Weights of a small transformer language model.
Size: width 224, MLP 896 ReLU, 8.58M parameters.
Architecture: no position embeddings, ALiBi.
Training: a variant of Adam for these matrices, 368M tokens, 11234 steps.
MLP neurons of a small language model. Each row is named by its layer, matrix (up: input weights) and neuron, and shows model dimensions 128-223. Each number is 128 + 32 x the weight over its row's rms, rounded and kept within 0 to 255. Numbers have three digits each.
After each neuron's rows, "fires on" lists the tokens most often at its 100 highest values on Wikipedia text that the model never trained on; "fires in" lists the words (lower case) most often at its 100 highest values on Wikipedia text that the model never trained on. A number after a token or word is its count.

L4.up628:126090081102133093129107208131116106112121208177182143092142141101121057129137151176117084120104218175126095128112140118141136168100132088161100115176088182119134155112127130134132099117216093147082129113148144087153123128196112134059065128177120087153079195138110125172123079094113093126
fires on: " and" 49, " of" 25, "f" 14
fires in: "and" 49, "of" 26

L3.up687:112076083129156128135120064161137113128139134144095163065124115160078129057108111102123127170110152093104104114118183114146058193125155151093162097166149131172141181103157146131109120182183096165102156085091180159110124118164118137089145134080141138136152194088105090088091100137029142084
fires on: " to" 28, " during" 12, " following" 11, "ollow" 6, "ceeded" 5, "ast" 5
fires in: "to" 28, "following" 17, "during" 14, "succeeded" 5, "before" 5, "after" 5

L3.up230:086115186109071111099112114110111213134136134156182167132156121100122192126113161113161122081134129133176141118154135144196134120114178162141129145160157103127148160105090104147085129110103124118103156181042075111101087134063160093108106130128091143126117159138067146192149148139095124184
fires on: " but" 37, " and" 17, " with" 13, " S" 9, "as" 5, " N" 5
fires in: "but" 37, "and" 17, "with" 13

L4.up758:116126063121090197133161123136137115144101144140115170131138155090161140196182150114136103148178129127161078112160158123090090086130146150142127166124128124163129153150123157138163159122102152117106142118046139135105090141098160012114155128117170082146109140122122008184149172150092073140
fires on: " a" 77, "h" 10, " his" 5
fires in: "a" 71, "his" 5

L3.up401:161128121139125160116115125142176124155087099134148065093134175074051064100134085106105068124140152168127148183150132139107131106144146105167138068074110155135101166182099151207115074124147144141080154133114191146086138132140191145128111177095128146092131077100075044140137159143105115125
fires on: " it" 29, " name" 12, "ugg" 7, " as" 7, "amed" 5, "ime" 5
fires in: "it" 29, "name" 12, "as" 7, "renamed" 5, "prime" 5

L6.up93:128090077166111148118147115153139107119082130131166099149095233139159119095202166124149109147136181148120127130141082145099054155157106160124121169097124147108106197120057148100084117096143097133141146107134149101105094175145112128091173100196124060198191089117129123110156044123089148111
fires on: " has" 38, " have" 14, " were" 7, " is" 7, "es" 6, " are" 5
fires in: "has" 38, "have" 14, "were" 7, "is" 7, "are" 5

L7.up431:131126110071190143121116115150130136206108128145156097140132118185126063122096118192128074148119142128145074147187077121122133139096127119131145149145089139144147107122094083149103116191073144113058164148142138175128151137139120107165095124166120179100142194142128125097122130119097113144
fires on: " most" 29, "ome" 8, " all" 7, " both" 5, " other" 5, " two" 5
fires in: "most" 31, "some" 9, "both" 7, "all" 7, "two" 7

L4.up608:120040154141132128145111178118161192124150133072101149124124141114124070136138171146110100155135092161109152091143093144140130158160214128092145107148139141138150143140054119054101120134162198199068132110111112132140145125117115129111154093114075052142153132108123126086140119122139174151
fires on: "s" 92, "re" 4
fires in: "s" 92

L3.up313:103112133099120150136129093148173114141161118150160148158116144170139100077129182175110128208142148164190129137138129120106112153176149086160142158067108142095152135074114137095145180139098182084081144144115118123115192200160107138125102095133111112134090154102134103131208055146093166121
fires on: " other" 22, " many" 13, " several" 12, " of" 12, " few" 8, " two" 6
fires in: "other" 26, "many" 13, "several" 12, "of" 12, "two" 8, "few" 6

L4.up656:112107136098145104072042114064131101139157113103176106165162151116183148075120183117092086108127084151075124164095193084113136115158132130121130131123119198172133137122103055140132143100142130228166136149166140120151121127136095142129174136141067182135143115142108101132151156082154159142
fires on: " is" 44, " was" 17, " Country" 6, "ity" 4, " of" 4, "born" 4
fires in: "is" 44, "was" 17, "country" 6, "born" 5, "authority" 4, "of" 4

L3.up561:109100125109135085168098177169207114137122098134105137093097125136120132078132177115122145167091145139096080110125107044115136192098099069137096154097120120160118205185128130160096112183094201144115144155113085105125085087102154154147143123127106134117105083095122093149074172092156108182
fires on: " to" 36, " from" 31, " on" 20
fires in: "to" 36, "from" 35, "on" 22

L3.up110:139114086123115114229129120102116140118109121132098152063132092145057194121159152118136133149113138130139078110131147107099135129102183103135141143104111141148132140148174115181092130154185100092128133151132149088096096151134101074070091140110137208140103160150074057090096169150125102131
fires on: " of" 49, " to" 24, "h" 6, "our" 4
fires in: "of" 49, "to" 23

L6.up711:127135088088118108095128077143166116119097148160162088152158122144154055098182177182119129167120156125124127111105109092117116124123131152145084103080128146119207170112129121070039126113125136152143129151150121100147152091174115128084135137122176100181178170199101113133160148088106109119
fires on: " with" 29, "ike" 9, " as" 9, " addition" 7, "ired" 4, " including" 4
fires in: "with" 27, "as" 9, "addition" 7, "unlike" 5, "like" 5, "including" 4

L3.up549:146121113070098115153167057189097086146179119116122164105130160156124170118124137106121094167127169143147162053160168132151152088121116143090125153151148162220141133111075140135168073082125188168123189110100154165162114179126144075127164114082171156116110175071095103171141066142093134174
fires on: " n" 61, " as" 7, "ig" 7, "ather" 5, "ic" 4, " pri" 4
fires in: "none" 25, "nominated" 7, "as" 7, "rather" 5, "nine" 4, "n" 4

L7.up848:107054103147112138090146111189182131163091192163204113143148135135126104115134162076065096135113158111104124127136104040091181180114093121061114078110100121203100203146134141099101166186083148123112134121134110075060147140071132125111120110136119122096107118088186110128090129103132155140
fires on: " from" 24, " In" 24, " in" 19, " on" 16, " until" 9
fires in: "in" 28, "from" 26, "on" 16, "until" 9

L7.up312:117084126105106139087102179096119131101106159160129201084176158151173162094115164140117113154093130042066123135108069048105098190144118117110127123127110126236086154156148130147183175082161158123105160156100115135082086138108148154142101084124127166192082172122121155128097118160145088130
fires on: " at" 84, " At" 11
fires in: "at" 96

L4.up293:118079108092132156102102169144170163146149136098131158140098144081083172152092109196151087118107110145124148155079127130171155160130147122146078077107114145117115224108101135204107092134068130143107172139116144127109094100128163146134179090128066160125137211158070152140097083116103108121
fires on: "s" 81, " which" 8, " that" 7
fires in: "s" 55, "which" 8, "that" 7

L3.up277:125145147096149186140089160111127130097122190132110136139170146114148126121169124092117138125107125135172092097130117103076102122183090133156164158097122135117122128134134167132154118155108160086105123154123117095133152108123146079105091128110168145101136103092144116024193086125073126109
fires on: " a" 100
fires in: "a" 78, "away" 5

L3.up765:105141094145138087211154121185147134148121119088083101101151165165142081078113180120087067126105072151125155132117120101131111119176158098126071155105130154182172141153147161121084112134158108143116138124118168126122093131093100109127142127164075116159096143062159066170104135080116135116
fires on: " of" 36, " Votes" 13, "eg" 6, " Title" 5
fires in: "of" 36, "votes" 13, "title" 5, "notes" 4

L3.up610:128054117134157130160157195130167170139168124158168169147190183125132123174115169190132146107234137130140148128120182115148102200127142114134110160112129134164086128095120119122180123136147194108052146080142172118122126191144112113133160111096052078115155157114130037137175121084117139120
fires on: "s" 67, "est" 9, "els" 5, "les" 4, "ers" 4
fires in: "s" 63, "west" 4, "singles" 4

L7.up733:157128066146144113182162113162203122120187142170116135143114115132095112091110148109131158161087179133066093078104072075124074167166197163103148159166094162161123164130143111135097135127107156167094125096120151159111130157129145133148051097170143123202092129130124096062138160118102124144
fires on: " of" 65, "y" 7, " to" 5
fires in: "of" 64, "to" 5

L3.up60:150126180125154190140154130152153174141113160115069169098089092068080154126129139121146127157114106126110103081134159128108126161166116145121078078093113116090052127064169107174099103106103130170050159085028118124111131107134115132125099109122113165066143081141094121139104153126116113145
fires on: " to" 58, "e" 8, "ended" 6, "end" 6, " through" 5, "es" 4
fires in: "to" 56, "attended" 6, "through" 5, "come" 4, "move" 4

L7.up132:144127172125146124137102094162202100113153250130113083139167150091077147087084161140128147124126102200090131108111124090135078162139078120163192119118145113205156183101198069065082044162114189108146167106123101136125102070162127162098132113150122110129082151060143139125174156129124077165
fires on: " for" 52, " in" 17, " by" 15, " on" 9
fires in: "for" 42, "by" 15, "in" 15, "on" 8

L3.up833:115127084141120082167081129143130139126132139115147070123127131111139157145119153132155090042102209143160065128106113086064061082123191106155132119109094188141145154124114133141088095169176114119151126154170105181137098118154132134052138114162157129166054146071172118064153115090149127147
fires on: " of" 90, "ed" 6
fires in: "of" 90

L6.up725:118147136101176163135130112165155092188115127145137101106127129140125090057116199124109132130148151121169121171077106063146108130196116083120157124119137120110129142120102116080079122160095166150052130116125114133098166160129153154039165118175098104092143147147157116155168125135156127127
fires on: " had" 62, " has" 31, " have" 4
fires in: "had" 62, "has" 31, "have" 4

L6.up831:104095070113155098134103150128170137179152144121102115173145159150130100057124123099119133176104160175187125087084056113133150139125197159160157161078134157146197127139089122151119084136109099234134159141151122153138153128110124119108151142129137059131091132144137127191122120096081133175
fires on: " with" 47, " and" 12, " from" 7, " of" 7, " as" 7
fires in: "with" 45, "and" 12, "from" 8, "of" 7, "as" 7

L7.up816:121136112100132102133149158135126115142093151129159132147199104126138111113129112089107102142152126121145085148174091106144075116138164171110113119121103215138197123167155122140136140142128105105124122135151130177143120133121088154132104115182054141132101208150127138105072094126139147101
fires on: " or" 37, " and" 10, " with" 8, "or" 7, "op" 5, " for" 4
fires in: "or" 31, "and" 10, "with" 8, "for" 5, "population" 5

L7.up725:105098104116077170115087121168061079143114109159120149127084157184140157102133231116151137102107147113113100108095160089110080135114176079157177120105123174129089116162125070095057125118145170125130200123127156136100158159072143160125142039144117162145087078054131118115168094120064138134
fires on: " of" 93
fires in: "of" 93

L4.up419:206112090135122148140115125115186180078048122146141135133129149158157159140137126074142123136117133080100115074165091143147134176150130100143166225098091124198101128132146141102132139076136089086124152154099118089145108074124129134052134151137089097094168164168114134141153076149069157207
fires on: " as" 99
fires in: "as" 89

L4.up453:115112102099143142100071138177125081108080140070164129099099139116121106118181152176131122179098149097155144186084111165154143161148111128132146013111125172218083168173154152084112134090151132135121180101180128073088153112139148135144127130198108124157141108162188112135043122132126103146
fires on: " of" 40, "s" 17, "ing" 15, "iv" 9, "ed" 6, "f" 6
fires in: "of" 40, "s" 4, "supporting" 4, "motivation" 4

L3.up447:084088102078167130129118175093110158124085120120081112115118125153092159147131120091164134125154122152121136051108112119134099160118116144139091142082123156185130130141143156132080132163160134074102174122146103114080072132090144106163135128135072098144174177175091095097117126134135135177
fires on: " to" 47, " for" 11, " with" 8, "et" 5
fires in: "to" 43, "with" 9, "for" 7, "aged" 4, "ft" 4

L4.up624:178096111179145182090131178177138135150159141141099121123091198077071072124067158135152149155124121138137120084097121142111099154097128132156131130147106117137148142078127070103159176098139175176068137129183158190102191102121121122141139134135107091137152163160109118082089157113111077187
fires on: " to" 36, " not" 15, "t" 14, "I" 7, "ped" 4
fires in: "to" 37, "not" 15, "t" 12, "i" 4, "helped" 4

L7.up244:153107066161172160128098141163185146139141189092074094127121140127117105068097129121128104153086179169145170027103056117175099215087139158115170150167122166128154196123094139071114140123124122138086148132167123112130159124128152167077141108120140053129160157132156130156101165148164122165
fires on: " with" 16, " in" 14, " of" 14, " on" 13, "ing" 9
fires in: "with" 16, "of" 14, "in" 13, "on" 11, "and" 5, "by" 5

L4.up276:099066092103131087133140106083220192163149094149110166201159190097097141151150143127154098129171086106149101117160163102141093192135180145163142159130129138164125100129151160189134128094107103169081174079148148113125131175119099049082121161126095173139110166106134127144073096123124091139
fires on: " for" 27, " its" 19, " For" 15, " his" 13, " the" 12, " their" 7
fires in: "for" 27, "its" 19, "his" 13, "the" 12, "their" 7, "forward" 4

L6.up563:141131095113099101178153102133100131153156176117133196142142119130120112146180130113125143131093157126173118176073155113110141126098123087163112175090126190144116229137084151175053150107119136133091143214165095192131148070146122116125117111118126159089171129073054137175173090128141140169
fires on: " and" 84, " R" 5, " J" 4
fires in: "and" 84

L4.up210:146123143095182159144162090143156142100122098119187142150154138151126108126111224101074167108158097164143140167131180125118073137168117117086112159114105149151128130117112145103149104140128151106104165110120116124101071155152111067134165107085072132166132118101146083102088170131093115136
fires on: " first" 43, "h" 11, "th" 11, "en" 8, " only" 7, " Best" 4
fires in: "first" 43, "golden" 8, "only" 7, "best" 6, "fourth" 5, "fifth" 5

L3.up552:146073098133133105164087184139202168122183087144108143100143138153117176161125135099091102166049129106158137110190142107098128118155203155149138138157150124190128137139102106171178140112075126148096152102163093106164104097172211132126130122103101094113182195134102134131167144123119103166
fires on: " as" 49, " As" 25, "As" 9, "ans" 4, "ins" 4
fires in: "as" 63, "asner" 4

L3.up476:134117071136124120164178152108122170110103122156118124115138136110086179139120080103144141098090154173211052159121129113119081115139118146153081106080138106125131103169167118191113122135106103068137143165113098100106139095121156124072113149113151164127114115095087076087071122126065139106
fires on: " to" 44, "up" 11, "ric" 7, "eng" 7, "ly" 4, "imately" 4
fires in: "to" 44, "price" 4, "nearly" 4, "approximately" 4, "occupied" 4, "passenger" 4

L6.up347:124157138197060153122121143112188156133183136115142090114119137127081085080146163132179109087068179087140093091092186079046089175123096116159173109106107144121142144119102123089114174100111189090145158089022141104087139140089108172117111133107141097184160122157089091105114085148107135143
fires on: " of" 67, "ing" 11, " in" 4
fires in: "of" 67, "founding" 4, "in" 4

L7.up104:151148088189138086200117146121161118150149145137125114131160122175101133106093155133044090122116151128190079097098083066119124162140174132146194105118110133154136122128161067117135099181178123126138126105140109121149117164127156132097149101114146150081133098111151123121087120039159158107
fires on: " of" 83, " from" 6, "id" 5
fires in: "of" 82, "from" 6

L4.up78:103122129128144135143127157121100104137148139127144161082131189097114093093127220124161140121118106149119069098158169127101121217149149106169082150096107146128095160095140138194098098106133121110170148094155126138093052176168094096094091113192157122200056132095106115129107105130113136143
fires on: " of" 28, "one" 22, "ly" 19, " or" 8, " and" 6
fires in: "of" 28, "none" 22, "previously" 7, "and" 6, "originally" 6

L4.up62:133128119126193089081171106159161127146158101172115097063141171020127141114118132125146132133093132140107143142132188125168095167207126135125137095095114142094169161111117094198100146100127161148087183099055151149101150106150149123078102107098123107146097120128082083120068120142133100178
fires on: " to" 53, " can" 14, "ot" 6, " is" 5, "ed" 5, "ped" 4
fires in: "to" 53, "can" 14, "is" 5, "helped" 4

L3.up710:141046102159141108059136149201161120129127123134097115075147154154119072103129173172113112101117133129089122156096160101098121117105100177150180068126072119142121134116165114154102114180123152140052157080109144163092170107108151189163127148182153175096149114138111096152102185127020057099
fires on: " to" 59, "end" 8, "ince" 7, " from" 6, "ing" 5
fires in: "to" 59, "from" 6, "following" 5, "prince" 4

L4.up853:179092105123122122101123199100197163090109109131092137114113106095118096119126139103100146095091134131194104086110089113154074079145142102161166181159091149130131203174158124125099174174118147104124143161190073117150089079073174128094088106174119085158128152112136165107121108135118066119
fires on: " by" 96
fires in: "by" 96

L3.up888:141100134097192107123145077128125154135135146231087158111129108138115083083097066098109115139111105169126135080092102115160065129164144105136169165111107132113131168162039115086105134166095142095126168090130146137116186125113168166111135108109131054156098101107169137154151116161032125133
fires on: " by" 26, " each" 13, " both" 10, " about" 9, " within" 7
fires in: "by" 26, "each" 13, "both" 10, "about" 9, "within" 7

L7.up94:146132105130059145085112135145131171124105165141161110130116107132135107160191099166166099180125185180148118137162174099170072091159158137133144149085137143176137115132083151137144119167087138083180134164058093103136129073131128066133128132145120098076086083110111161142091120145066134134
fires on: " and" 22, " as" 17, " in" 14, "j" 11, "x" 6
fires in: "and" 22, "as" 16, "in" 12, "injury" 6, "approximately" 5

L6.up483:141125103124149093104113118112133115151135145086174144154108200126089087108131125106126100078136135151145031133154151053103082109114110132145102132121095188187135156121074157091147125111143129143097139125189122143144130074155149092085152113129104130090111095144150133153141075079128121130
fires on: " and" 68, " the" 27
fires in: "and" 68, "the" 27

L6.up581:077061153109082157160124162110162185145110209124139150128146204095167122160136180179158118127156118130142132146153142111087127136137184080133160124140131139138108129112061116181184132080152209209092149085110157121097160153141117092117115107099104099117115156164122122092140124118117144148
fires on: "s" 53, " her" 22, " his" 9, " His" 5
fires in: "s" 53, "her" 22, "his" 15

L4.up620:146150109108117102189126165064141126127083160125176110127215160179081082122180151106079124186113130130137127160125110112197133129184108123143177085123144209175127157156135127087097099157197130119097152139183139081120093155111131144109132117141094168174159101086155112133066072127130110121
fires on: " of" 78, " for" 15
fires in: "of" 78, "for" 15

L4.up186:103071126128131063122097139158123164116193177177115120081227092086074189157116127120120097121101171102121146180133105123151143111132106084149158139132106099166124141191148076150115142124106127130120158070101108057120097130049185114136136142110180164090143146111106120066156176094141105099
fires on: " from" 65, "ast" 8, "ess" 4, "cept" 4, "ut" 4
fires in: "from" 65, "past" 6

L6.up559:124071104105129129079146145166140151115158215110188119142156189083074119157093133201122138106079152097170146080078164148131166117146089139159163132107086107129145144105131124182121216026132133115131161184068122137104115125097132134061093131159102117157090117135111126133087110104112120153
fires on: " that" 23, " It" 12, "t" 9, "ce" 8, " c" 6, " who" 5
fires in: "that" 23, "it" 14, "t" 9, "once" 7, "who" 6

L7.up536:112133109162103057139109122165153132135145124113112147130137149107173160122110148119140138102127118174136068120132141094151076204205193149101157101136129121196174121137132137119063104090172136141117152145156131167088125091110140115073105046224154138212158116107166116136086189133174074108
fires on: " of" 43, "ish" 11, " from" 5, " for" 4
fires in: "of" 43, "english" 5, "from" 5

L6.up455:079126174072140133070168076108149169124156142135206077192161155108130129109145163170142087129130116087176135190085094114063176121125188124146062135119136131092153142174143111085146098065142149188098141105078095124098145178091143074143100152079103133139113106134158168120132065075148103181
fires on: " The" 34, "s" 19, " An" 9, " His" 6
fires in: "the" 36, "s" 19, "a" 8, "this" 8, "my" 7, "his" 6

L6.up35:109115181196123117128128149171166134128150100146149187140112157141168151138158173136138105106109126114125099122111164122090069143133116084152084105119127130097086099099166146123126106131114174080149166080102108133135127111134185147139155127123114102164150096200121082149223138142141071145
fires on: " at" 31, " the" 22, " from" 9, " an" 7, "ended" 6
fires in: "at" 31, "the" 22, "from" 9, "an" 7, "attended" 6

L7.up630:140165163149124116089134097154093123167147174088124097133128124116092131152136115130121077084118183160055097070133202121062059105140137133072151055133109166142164130100123101132170197100158096171143140133132152114146119131114166141105078115123136169110171128114079120143088071128121165135
fires on: " was" 66, " being" 9, " is" 8
fires in: "was" 65, "being" 9, "is" 8

L3.up636:123049183146129142126113104121143186169138104139079169098101129091105135156123116055081119137118147082145142176140131135064136124113164165168124083157132160126163150145167150105114169153129152166143106189140152128123064177127165162158166107091100181144090201115065094108176129100168142138
fires on: "4" 63, "3" 27, "2" 5, "5" 4
fires in: "4" 32, "3" 17, "41" 5

L3.up216:085153139069162139076180137117154134082105123101136133121114149172136129146164109139146094152144103058141095102087110173100148195157134133160068065162158140134184152114070155080189184105088173101084143127089134039113114123156120108102084109083124118101133136131159128150094143100080118141
fires on: " first" 74, " second" 14, " last" 9
fires in: "first" 74, "second" 11, "last" 8

L6.up601:086134077116066091169145147140129128129172154113115179080136178145105160149134162169128145176116127101111117075099074057183114157120143164162161119102125128145062090138095125104091132148116160160132149105126109147170110166068175053113138107159148064137111180200183144122164174115116143133
fires on: " of" 39, " from" 13, "rom" 13, " ext" 8, "ur" 6, " att" 6
fires in: "of" 41, "from" 25

L3.up779:103128153070166143093178138122105121158133191159076116171172169102133074094155144135116065158172152150130155086137188112143166144126145164162144162114112108114187221109143133081166131121156164144080144050063161116117136123143144148162125163113137054131113091164155118095170083154132104104
fires on: " an" 85, "an" 14
fires in: "an" 73, "meaning" 5

L6.up389:150154109079161152185130133097193152058132162088136150099134084119171118150135110145113141135108112146143104128089111119095133138120241139138138099188081195130158187076085128172104150116227126158133116178128148090131115121171128125094135152126133096106184161148111125112125081092110057110
fires on: " and" 87, "ll" 4
fires in: "and" 87

L6.up196:107109068078153107124160097117082079108178130132113200154132139143074141078163130134133115077140172171107135098083145100111142138125173109099116127118139138179186070139107123138065127111127168168174160106127117140150126148147152196135150122126113083109089069168095124178113156133104096122
fires on: " and" 29, " to" 13, " from" 10, "2" 4
fires in: "and" 29, "to" 13, "from" 10

L7.up243:084166085117161130196199127112101160125139104145106132145150158060117116059141134127131174204097145144102109142175145147155101128128154130091092138088142165146084161148107149113134076091134082139140186129126073145108097153131190109117124083106079162103173089127060121159069161133069143180
fires on: " and" 38, " or" 12, " also" 5, "0" 4
fires in: "and" 38, "or" 13, "also" 5

L3.up499:151153068130152113160084150183076142086155118165127126102078132105122086190094155169114111080080167148134132112093122085085156192123148100140175089168143144136177221131181114103100120105190198180056116138157182142128129108172143101156089124182105129149089141104134133087121117082131158126
fires on: " of" 45, "ost" 9, "ant" 7, "ld" 6, "tt" 6
fires in: "of" 44, "jost" 6, "old" 6, "grant" 5

L6.up148:125121094147123204035115104164170148126147119144124105104133125200078093070145135207129081168130164089196121169159099112120151147154165129142101134132141121134083170130096112179141151111140129174025145127130106149086173127134111113095130112095077133125155151144080164155135105150068140144
fires on: " that" 52, "ed" 7, "ated" 6, "ing" 5, "y" 4, "es" 4
fires in: "that" 52, "stated" 6

L7.up817:094184086102158148086136131122132163132135108133120153152141137100138113077140140170133097154140135088140103167150134105152181132147138096149127128135130127167119172154116110069158087113114157154120140132000110118160179108086108092084121144101106125137125121193120140123160090141098102153
fires on: " an" 88, " An" 7, "An" 5
fires in: "an" 64

L7.up595:132119073166179131134132129130164137113196159126111136058122108182092152092134124150157135156061124105157174046108081058125056155067149168164170137075082144125098161136087122090096137128084138146070201073130117125138148155144135161101135133119117104168181136118095135129119148127091123142
fires on: " of" 25, " in" 18, " that" 17, " from" 6, " who" 4
fires in: "of" 25, "in" 18, "that" 17, "from" 6, "who" 4

L6.up696:151113109167104151089095072138124210097157121135083106172157127145207121107152122124134101188061106151188096138118163155114124131117150166165174144086139148119205186097118109120139156111124120163096125178087127090115148168080198149091163118083116117110118072114073120071112074119130110137
fires on: " a" 90, " A" 4
fires in: "a" 94

L4.up881:135068179141158157118114141212179120154148156125166124176128134122043150106170139162131083166108103091140110106094094129120119151138146103181130047099105149139144121118054151106160184147158146151100147119099087142107111069093141154140148150130126110124130138167121095145106089091112029117
fires on: " the" 90, "eb" 4
fires in: "the" 90

L3.up751:130127109140088111169126081126180092123151147135093101179132145084106171135043091161160134078070190106128129118118086089094083112118165174156166144110072141122159187181138130110107159085115165127072136071159172150105133130106149141134080077144141127109117101089132122146126159129096084180
fires on: " of" 47, " at" 32, " near" 9
fires in: "of" 47, "at" 32, "near" 6

L6.up882:120067090128102129152062111146182171153192108173110171161170125112135095106111197078159105143092155108158130073084130088107134126134210130161217180115136124191200122117126104098127144094152130138094136051103142092091121114046148104156119111103115155128132111193124072111136170127094137095
fires on: " of" 89, " from" 10
fires in: "of" 89, "from" 10

L3.up316:131095130125139112099175091165146099126046117161142138137194166170129122169136150132119085128123137120087042105166174101075120107090133085150183151144124120157114123106156171135110081151131164165146110136168092164105175146169166132187161152135129140148153134127088091140140089148133110104
fires on: " the" 55, "e" 15, "ate" 7, "el" 7
fires in: "the" 55, "late" 4

L6.up315:119115124118098105062122148168157185084139160114196117169106164115117105086173160153150105132148138072129121118155084152168095092103116124153116118131130120206096090103077154162140127077150142157091136143030082130122111154133097146112108150064109143159142146134118078147117114148146108157
fires on: " she" 18, " which" 16, " the" 8, " first" 7, " it" 7, " un" 5
fires in: "she" 18, "which" 16, "first" 7, "it" 7, "the" 7, "if" 4

L4.up26:164123178136081094150116117080152152153178132127079186128147170156105144121110092078152145175093157144164139104183138125135104127133147134087160188155082185181156152158148116133127134094077138082143166098060121149170119107093203151078144117070122137132159124102051134132154131143060104123
fires on: " as" 61, "er" 6, "ack" 4, "ik" 4, "ent" 4
fires in: "as" 56

L4.up662:092172059159106123128108089095113161123099104181162188135145133127172142111171128124142120119104144083200059183099149088130090103119185089168176136117088159175191161135147143089108127170165116094145139159159138124128131063091147148060104131160175150158151145061165144120113119124111179142
fires on: " of" 59, " the" 5, " California" 4
fires in: "of" 59, "the" 5, "california" 4

L7.up521:137134135129157134144085112198163116117103199131135150129145135116106084141155104129123129152073181114160078170084095079101096100116120127148168096132111172188140149081145125138073128093116103074077123053126066145145115157046171045139099137154132171107117076150131087114146116075083079097
fires on: " of" 30, "b" 15, "d" 14, "end" 11, "ild" 7, "and" 6
fires in: "of" 30, "amendment" 8, "building" 7, "ambassador" 6